Part of a small language model's weights: 3.44M parameters.
MLP neurons of a small language model. Each row is named by its layer, matrix (up: input weights) and neuron, and shows model dimensions 32-159. Each number is 500 + 25 x the weight over its row's rms, rounded and kept within 0 to 999. Numbers have three digits each.
After each neuron's rows, "fires on" lists the tokens most often at its 100 highest values on Wikipedia text that the model never trained on.

L2.up366:530500551496528500541517542536474463488526435517444508487524495505480478536476503484475471525495444491538497514548488519531530538515487502488499507536503520490466433500508530489501503501524503508464529513474501450525530514487492504464492508506481488466498449486478521510498512536517465512439522489465485509494534499495484487511509490483495476501514507540529491529486509539482501477491
fires on: "pl", "ed", "ic", "ered", "man"

L2.up259:516526533481479503477552481523501496510523452476479498505525549467494471487534478546421557501488471492489514503522558498492489495490497504540515485509538541488515496479536464520538482508466481477497500496507523464501507479507522470492538474510468504458447469490488479506468527513481518519523511521494521473480450487456521483525508495515483492501513471478523512470520473535515509489526
fires on: "rit", "U", "port", " crit", "L", "M"

L2.up446:529488453525533520556481501556495521508521531498499518498504534500469506512492512508467521481481509505512500527482527446494506505491502494487494500460513518531492453493530485517493499524459496456497527507483528484524498518486511506496479493485518557484511480492500487463472456549481493500465549475487567484505474505459478460465475439508521566466522471490495479549482449512508504475482
fires on: " B", " F", " H", "ing", " W", " St"

L2.up374:512490508514514517510554499501474478492530479485462501507454565532497532425458526501526524491546449533475529518477512550471504488484498516509498507498486525508528499485496464521547492548465476485524482458484480498491464472531487513516530492526474501497506488494495449527499509512521518505479475470512496518471491522492506496496520505526487486492495529519482467508479461454504530552495
fires on: "ess", "ann", "qu", "or", "enn", "g"

L2.up577:503474509501473522528527514552501470490518445509472493499477495503514487491537519499488478510539481587500504486548563490502542515490499498495457478521506529501490465497472485514483509498523484502479504526483504514505497508453503498537519512528524515538520500497506480468454482472521467497471498469484467494461524513461529521444505494545481484466527535489467529520496521493476532473493
fires on: " |", ":", "3", "0", "--"

L6.up142:502467468492503515476545492493513521484464520484459478503499503503493496546497456477512466487560483471478497485492518491541537494418517482517516495480494514475490534513508498514503483497469501505503496509551504433475463504449467470503520541477481464475512494503482525512499529471519548505491502561536511487516453510467491477461473491474486484493526483551501492553540504508528499501524
fires on: " can", "N", " must", " not"

L6.up316:482496472462509533500509527520481543468489494495496537531491541553459517526490500472482476502554477474530497517491512530525465493497547513471497472512487485523539488509509485517486503506473526444507455475536489502501529506516461459482485515494478464476492486505492551477532526478487512490493476542515521524487512524510507520488517463516489519527479530496505492479545478526507526505449
fires on: " and", " |", " O", ",", " n"

L6.up266:522519551467488531478492481449519500463484485514466500509443520498516472469488535497523511564512508524502508472488507504462534486479509447513523504483500514501483466550505493472491486517490517531483475547502522471484499511526482499547510472496488498523434457497539490515522522523482499521529476498457493508498495522452530507477543511480516536497494479512524472489448471486495525494514
fires on: " W", "–", " p", " un", " f", " w"

L2.up180:486486491511469486538473491544534520479546502480529456520491527516514465562501478516509533503526487510459504475526499465483467479521471559471487533542549498486507503460470486446496523478537506502487497523498497487492506500532524534504495484508487459500509485522448490515505554477518508491502480502462495463497442527530511520540483486514492492538493533446517451492511531477499517524474
fires on: "c", "b", "pl", "ig", "g"

L2.up469:491500480543499494526498533469507451547485511526501533534510486466513481495500521500466486497481491497500491479512457572498547506494508570527557513501512481488482521496527504474532502470469502508495527522475534530498490523477522540475509489493469485502512518493507527486494511459506512546527515517512498489515526481531500574479492474512501516488534477504498466542501481488526502487564
fires on: " by", "-c", " Goals"

L2.up21:514500524504489478552487491487520534513491506453521491490454491487484479533507537512474523515552493557503455483486487480444529494473536484476555474507516461471565491525503545481497520506490471482474501465494514489503528531489492479510497480504501508515499435499485481481477531511475543500537537523471518508484508513524460501484477464504481519508469488529502520473490509502493492482477
fires on: " were", " was", " had", " took", " made", " offic"

L2.up606:541481479472475504528489524512506494519532500532474464484495499490521466468487538546488495459473480504493518512458459483515512474504528483488454529515488527487482411485507476494490517461540494489503482470489539515519494521512515480523488477513506468494522502487539487529535525529482508484502529478527508506514463521514505476483501514520471460482509517472537485461529501508525563528515
fires on: " he", "or", "i", "omin"

L2.up621:504508517528483488533492490503533520504483488560489492519437510521518519506501502462486521475526521491458445514505501493505522476532509512518476512526460497562473497532483514528526494486538516494527512514481496493517483515457518473484511507540484511506482513440487513459484484428473512518501504457522495501530479446453509495509519535471514473489437540441508463481504520513512481503509
fires on: " res", "res", "iss", "om", "f", "as"

L2.up40:506520490513527456474499478494484469494496475478450455476510490499536538491505471470504498454471448473486501462503471536522496489533480517453507490534498480520497512481496502478517528484496468491496519513481471519462502508482461545516475510475491538477491512497462476502494500440488500460517475498528508479480489500481485516456508462505465453493540466504482443488525473527472498498499
fires on: "ers", " it"

L2.up299:472522532499485478482531526482483484516441477489489478515501470448456518526548507504506463516490499513474496456505495489467483474512458460487507485480554491516473479481464498484448528513526523511528510509496495493519484453501524446527466536503508517500510478511520493555510483515494522495487516451504524537491477498496483507489507492518504496484541525457557454516487542529485526478512
fires on: "th", "st", "ost", "se", "ord"

L6.up300:507513489552510461493480552505464548501527461489491475502470504455544494491513543512524497497481537493531466499481499473486513513493496488501535534564451460475512500489540485514515516509479479496498498502502479522475454539554484492491486514522492510463490494459471494504516533457463466522501463499513537525508482528504504460517502478521493448481489509515449490517477471474500511499463
fires on: " comp", "\n", " def", " exp", " disp", "ers"

L6.up463:483504490482503507496526465497469495543448519569456463471494517485534513534520495506465483508502511517479535534465501473458540526488539480493483544489472481494508470492473568479513511477461504523486526467501471515489502524517500524524489507529535514523542517494544469479456474494497520502506483481504473486518496543491489505491521528486442499480513496516475489471537495491498494513445
fires on: "h", "c", "am", " c", "it", "or"

L2.up254:473541532517479517494453483519509510446509465448536463489525557477524536521514523499500481468495555500458464503463498516476500510501465521515499531519460452511465497508507512526508426522517519491488519492474484507489471517527494483526468559493555486464503504484505477476478504504496542477473496546482528499503516490488456523497487505521471538511473483516552523494512544469531505549473
fires on: " ad", "cc", " pres", " trans"

L2.up582:533488504526468476482511458525513486512492530478481481499515493498560540471488473487485500539491497493494503520440431510538455491488471518504526518479505502535472477464442497483534457524483541477529514510531503500510499480525511491512491455516464512532504531474488508499488486505513511539509511515522523503473474538498496503449466468482481505523499490501519496500535507488508476530540
fires on: "\n", " =\n\n", "\n\n", " |\n"

L2.up609:503525493507531497500484529533459539528482501442493502486528529469518518525511514523512490478480467531500470466503484476486506479493520496487458491505525481489475477562457468475502494495512504509512491536531465492467501479468493494517485420528504497514453466536534507473452477533510524507454485553519487467523528500484494498490483481490464515500469542510528510528524529517499453532495
fires on: "r", "en", "f", " Force", " of", " June"

L2.up615:496478482504507457468481481463480445460503469494456471487508493490489502516493460485490458441478443467485482489500486521524495475517460493477500496520489450487487512462502491506487493450473459479478472528478469539448476479475491532483485511471480506451475473500473498483487504445470466482491523499487481472473490500504462510459513449503475486492518458531486459490497474494459497485493
fires on: "ed", "ebsite", "x", " not", "ev", "pl"

L2.up322:514534480490482484524503479528507443536497463564508460544500485530495458456505504498522522444475490493491491496508564526489521519472523520515517502528514476498512515492531505500536505483519484539552497459482499476513477506537492506472526508524465514503471508479543471526490515510481513520536472472498515484532469473493456503482481507501488510495510491568477473500509459465491473472477
fires on: " and", "te", "cl", "to"

L2.up216:536502493477485457522491469475538520521496487449508474516522478534498462514517501535514520498414489469515514521531510489502498484487522495492489512485493474501515471494512472443507507519488436533535499475449501495502535487500527498526541509527546490493516485498494466515508490500482519503509452492445478542495535534497529523476528497481486528481514468497509486499513518530507515476501
fires on: " b"

L6.up505:482561456557519493522481507479446513483519516468483435505500546458482525505476480528527520501505495480520513495468512522512472533528512499533523494539497465474463500525510499502530499467514471516484505491533485519514505494495483444503455519496490444473513511462498513479501511549476500575510474497477506459539496506507506542489472532542522486485477502511515495474485462507483488496475
fires on: " dec", " k", " ag", "os", "ran", "ag"

L2.up285:497459555549543446519480505526517525528535518476464501457455521519549479556489468519497540460512462513487489523522501483455523561517484514518505500485477487537483484508512520514488539493478522532538496512483488493520516541459542486501511451511461492455499495494484513465457526524525508495483537483502488511503498528483464521502498490529481501484497514504519525533413507495493496486497
fires on: "ene", "is", "us", "ed", "g"

L2.up526:512442511511561517498502501498493467526513505515504499495488535508493461540506504509505466519508494486508522464491504520494501489477486472490529493519537492508482467501475476443553461548500519500531490473491505535508521513468533517492435468522533493517519501515484502480477529529463490529487500518514481435494505542495477512505493522539541503445490482475465537508517452471521510499513
fires on: "l", "0", "ra", "ri", " he", "es"

L6.up487:487499501527504521482514510501515504502504494507509456487492466483545489487534531525512502500475495488504491483483492495465452536498479496491484498501462536511548486536548486567548552483507505535480526511461517487490475490498475515521497522503545492566519477477537499497523459473506465544501495555479462527509514484505526499517517455493461501490454462541492500476472477446501523489502
fires on: " he", " she", " He", " there", ","

L2.up508:507487516526496555496479494514516483497488464522479474481475534472512525486489523518512491475500490473478566516523484488538520489513505509524483486462472504575508482501520483455487479503490461463476485475470486490555448461485541529516509527490449482527471494497523497478488499480524517517472494492508482531529546478487462524534478500492510503532495541502472525560492468461514518508534
fires on: " |", " %", " ex", " United", " =\n\n"

L2.up501:426471483501494512511514502497471489488479491533489499510478442486513512498497495463505472514517471545556516515480491503475500498495495547510516506484558503495491525467515484540482489514492492501491528483505511491506491505491492474497532453479518464503498474517525455534503504476483520486537531507500514499528537510519514511447464521516503502546483515530465537497519482535534429510467
fires on: "r", "10", " (", "ine", " than", ":"

L2.up293:515523526516486479461490494449486497489502493517443509501507490550546506469478502497505433523489479487473509512514454513484565525480524460476528496505536456479506534500524489504515501516526480496519512484516484506508453523507471463531538509519483496481477531472536492472504510486484549536540515475500515514521511514454509480518536512492535484530491555510513545498495511472482493467480
fires on: "ed", "ched", "ted"

L6.up397:443502530523517517478492507557482495510529471488539511521483503517467474476476489468460499476457517473512521493532523488496464476487502490498516513486482454472490510517496549482518471503474455489518518502524494544487515493509469489529493474516474424472554490479517474502484513472518513550511494491520516478528505490512509529506532491511521447525545508508542483476537496466515506494436
fires on: "eth", "h", ".", "th", "pt", "2"

L2.up33:490452458503530496529478504459485512493520472513460471561511492490478481496561520539486488481482460538532507528482473527528497489488537505499508503527507478547438531506504479490518518468495498461491492500521544513491553490510463497518470473451533459501480466499525471487469528537474514498530490528465503494516473524509496526473507511535487491521490519508511479531547482508535516478442
fires on: "f", "\\", "r", "qu", "ever", "part"

L2.up541:496539451514482504487527498518497548536509524506494532504476481454503479546520509501465491484554481517505481510500486490486491526499495510484453459513517535516514442466509497490508452494488489483502487533520483461509509482498476506508511481509518519518424508480481479522510499534490570511471519504538530475481480493470493495515481528512501452466477497534510452475480518548495501489507
fires on: "th", "d", "rit", "cl", "C", " former"

L2.up71:524479488517468520471494445488515517464501481474473528475477493496505521535532485511496460477512520485542478524490526499509490485488526467478537498533510482471509462544546517473487501531471486480543528498527499486515510494574485470503508519562534528493524525489495491489461538506461499535524489481497491478533491461519454537516502519465504540491488517556522498521502480464522471485489
fires on: " c", "ec", "C", " rec", "c", "-c"

L6.up77:506522473544539454477455494487495509499488513481500495472462503465472501548492469496528478479511519509483548518509500506551522466477474506469517507479494518504537501497502504504501506522477492501505490501512491491463498502537473449443508510520531470557458488497525502479525504558510545488511472511495488538512498508468541555526505506494487511515462530510475478489526540497504504436522
fires on: " S", "r", "ri", "le", " St", "st"

L6.up597:474510485466499500448516528495527459497514525498490517539498450505525493485540521498466495456475508522492474537491495536451480474482537489522504508526515532501467468487500473470519524494454527517522472490524506492483534493508523520549498486531542488502495497469486519524489494517507451487463494536491522529545502518542525519464456513471473492500523492535514456460506521514498472507538
fires on: " well", "ally", "ically", "ively", " January", "ially"

L2.up97:498461485492502531550504521499511483459499462499508509508470512480501504518539489505516456530527465555477530505489464457535504441495470506492510478487499507446474484541487507497524490497529495499493492471498492499514492511494449506533510564531536476492497503486540513502506450479508512482471488484526521518482496513489517508485551507473524496478501486516505579482463500485494479471549
fires on: "th", "l", "ag", "%", "ant", "est"

L6.up278:506508567527480449480512509461477457506469523525497495514518499513463511486490460472515486550480471491485456506520506485522483493453494503538548482452520531481512451515483500498465499507528473497453455499499521453519503481500516512520449544504529509514476490490523540462480481526544524476494480575457513467501486527463510496533485462498507501522490487471508526536496502521516518510532
fires on: "al", " Al", "el", " qual", " hel"

L6.up258:512493514542510485534510521514478512507474468446518503540510469526529474520492527482526479510499508548456504513529526471468496493492470500483506513457523519557450477532484500473430493508500491537488487477515511504491533500482513469484543493491471487517504517526483508510473484537483461505499499523439515518523471495503503506477479546505475488463512443472539518491518530452529497500486
fires on: "iss", "ug", "se", " al", "ath"

L2.up215:483502466548517520482536565509484468482505488504505518547529531501515574500508453469526469500488480552498474533489490488468439507518506519495477501477502536530488503483500454532500502502480484490460469534506488513514522503471493497490514478452508514539452536506492520469487503507519553520456485471511490480495503521493510488506510510508516529540533542464459504486484476533522529483481
fires on: "s", "red", "ed", "if", "me", "her"

L2.up6:497436483483471509524496513500497498502490529529543519523475507490439480500481510538478478567522526493492455526480488458460488505460502495530485498424512495461468475511503487487492455510475534511491463498514536485530483480497528471475491446510458436519494449504510505471532496520490506524483523482445495489524485501514503485502479519468513518506468515506499520502470500458535509492492
fires on: "p", " two", " are", ".", ";"

L6.up223:509499472485519507473514544494505564496484476517532549506494486467469519503506490476516502532520500528494479550499482484493506459481468485480495518500542521536494433508487475508511472509493475483497520502462477454536519466533484494518481532520528495538533463529503508475526513461489516549493502480476497514525461510517509504495488482461519461513517481530518472510480495505511463452528
fires on: " c", ".", " w", " expl"

L2.up186:518500531515503489520478471514531528537500472484502427488475460476530437481460473497477527492540493464462516533539512502478520509515514513502504498522485486540487477516476539515438482448512471488524501513500551507517460474528519478526522497509478481497478480508502497474487520471511497455515471477462504542534470512552454536487509519475513503491509490500520459524496512503499475504475
fires on: "s", "und", " St", "ig", "ous", "200"

L2.up362:538544500486456445519511507498469450470477502508509498476492472540507533500490512513493493490494488489487481513475481534487509458500517504478505471480488489471539469527548555533464496493517490476466511477497541489522508475499515512507492515507517480512497496459495483488504529483487490467515515491492488492502456508550493475490542528454519486526510494499483480505507522497535488533504
fires on: " This", " His", " this", " first", "ur"

L6.up375:520526467492479466492516559483500533471484517527459471510450484498545499525480527488532470489494464502491513513500474488486494505513483475508489482520506562514504501493481511498541491500538460534493488448495428491521530470523515497473489438514529467503490533532513480489501480500491476542525521521499508520509497513521514458488489475457535517474514539514553501518472469535472505517485
fires on: "oth", "iss", "ann", "n", "ill"

L2.up23:483470508524483464536508478478481491524508528504497508495510486509519502475509514516444478466499479455449466502498452509566454489490477498466507494484495465495515475495500545536508482504527520494537483513447507485504483530533527553511529478507507489496518478474518495523505461486511494462515527511509469461506508471526458471515557519491502546528536523502491519520528527540515474511510
fires on: " system", "c", "s", "0", "uc", "te"

L2.up11:501533497495484507512537569496486497497499535513488470498485472506477541515480498506518475495541521509519505463486498546534538451454524552483519508494503562481507515508529542508540508521477543521524435498499453511503473507502587482515501483485516497487475487485557508452489502492497448496493490482455519497485477507490512458487516494469469495516523516509504498517453477539500499523463
fires on: "to", "w", "ab", "K", "hen", "L"

L6.up121:480489532524510476455521557522526435487475446523497468476475490482512500545475503457567517495488490513516501484488511549470509493501517484510530510472507509530530498505459517535495487493519511517520485532487432484497490500496522487519480557481501499465520480514504466524461524490509481467523504463540490493467486499516494501505521474503467489516522499483521502497525460504506541498412
fires on: " se", "es", "E", "o", "se", "W"

L6.up145:465474466552529494483504524487518508508514511461483487461481493495487479529509476484506495493481559507530538524490464479490459503461509533493497522502504476468523467494504489503499465423545498494460475487472501536493512507509478473501513508508527464514474478475542493484472519494494505490495468524532505500541500534537520493488527453545490560511485516522514485515503508531520516447532
fires on: " Th", " qu", "r", " rep", "it", "Th"

L2.up57:472503519497497454543461517484529498502477499517511522495510473491547499520492528460513523489508498569515500473503470502535502482499473536476498513480491474525508535515543496508465476494510506523482490539510508543498507531547507452533497484505514461520480533468476505493482498486528468519503530464481536475476510495486514576472530493514498511515470481497521545490442521505487491483507
fires on: "est", "–", "ars", "s", " ft"

L2.up402:470481548507526543489500489529524505529473497538488474479517473558507493549517507454483431472504512472500505504492529472474510515469461495487539482501478533538486519538523493492529500500487486532512482495515506467542531486484494508475504522486498531481521451471527509523522509528457523491485513451546520456474468488467480456468489502447492488514490499493516493492481443488477527512503
fires on: " about", " over", "th", " $", "re"

L2.up462:498495493472516482506463487505524489473523466496483502513500486479522519502462516508480491521486491514510488492493523502513529490507528542504506506491541512560485488484521505535481461532454479481475498527488506530531505492475501501519499477490471566522486517525490529468504504508534511459495545490468498488507518479475456496433536478498483526459539534484496498520481490470477509490487
fires on: ")", ".", " (", " ", " |", " B"

L2.up144:489484491514476459496510478449466514454483517529514440506480509508453499529479436524484476547498490487506466536475511478466480516480458510512483484471539502468504483503491455496482453484447494504478477509495504485500500458505498504483474511496462472512472472554517553465534523492493476521468554498482472477498501534515446509501532493499521491535506468488532528497456523473470491472479
fires on: "ary", ")", "g", "ear", "ater", "."

L2.up572:486489498517465490503488477514493481449511485480541482519509493505505524496541481472528481492479476537513547501484460496536528502488503515503509490462547486496473532530509487472490473519487490464511512530487501504487488545513530460480535491528554470462507542501498542548494482523520511502454500480469510481505529445502500473540512456495505511536500485472500511525482527469528487483449
fires on: "il", "ent", "ed", "gl", "on", "apt"

L6.up114:516506487503532526489528485502522544505504500516499497491465471508481504483542500495480494529488523493527469512495509491486494521500499494472514505497464511440461470464526515515486507517519509497498491522538433482529498485529493487522482474541473529471504498483495516464491532493490466535514471516552493477512462507424471498451487500523537525523503448483551499500511480545557461469463
fires on: "ar", " K", " Mc", "al", "k"

L2.up376:520484514576519489506498514471472485508547469518538488505465536515501482521462495502476478470486470494518511483518487493492506542513456500512549517522521480514525523518519505474455442530497472531518496491487526489547511508457515456510518524476484493491501464493475489494483478537474503549485495512474457508512509490501530536471456510527518499499533492501514498494488485499511506488477
fires on: "ess", "om", "ri", "am", "at", "ai"

L2.up2:495508520525534505528463508494501510479522505529455486491500434503507511516479491518486487511476514463501475494539467495500540512524487523478528548511478503474528459475457503529498509504514506519524463457440470471493506484481544489467503563490478473528507522498531479485517469500473484505489526522459452528544479467424484511506463515544484484478488545519547485534526540494523466494503
fires on: "r", " ex", "v", "ac", "it", "e"

L6.up549:547531516522489462515517481529503520474463497548504478534529497499509492418533500506514463530477541503519454472483483467457483492469495498487517457518536540502546498489511538527497501498505484514502520499522479489516516485503510529491544525509519455496503512414481490496509470518487557524511480494515499534529473542474517491475505515477508490531481506492463499518489480466534508512511
fires on: "-", "\n", " played", " t", " play", " |\n"

L2.up82:490505510561426502496504479536485519503519461510514460512471509482497532521468516493499497512528480477542488517462532491503543453432500486459514522525490530489541467516508501513534520509487504506519489473523443483511479507537489498449482545519488479519533526485484462499502535493514479466486491444509489493524506483514490455498516475453505475516513460504510539518469506477504522514491
fires on: "ide", "ec", " first", " this", " next", "ore"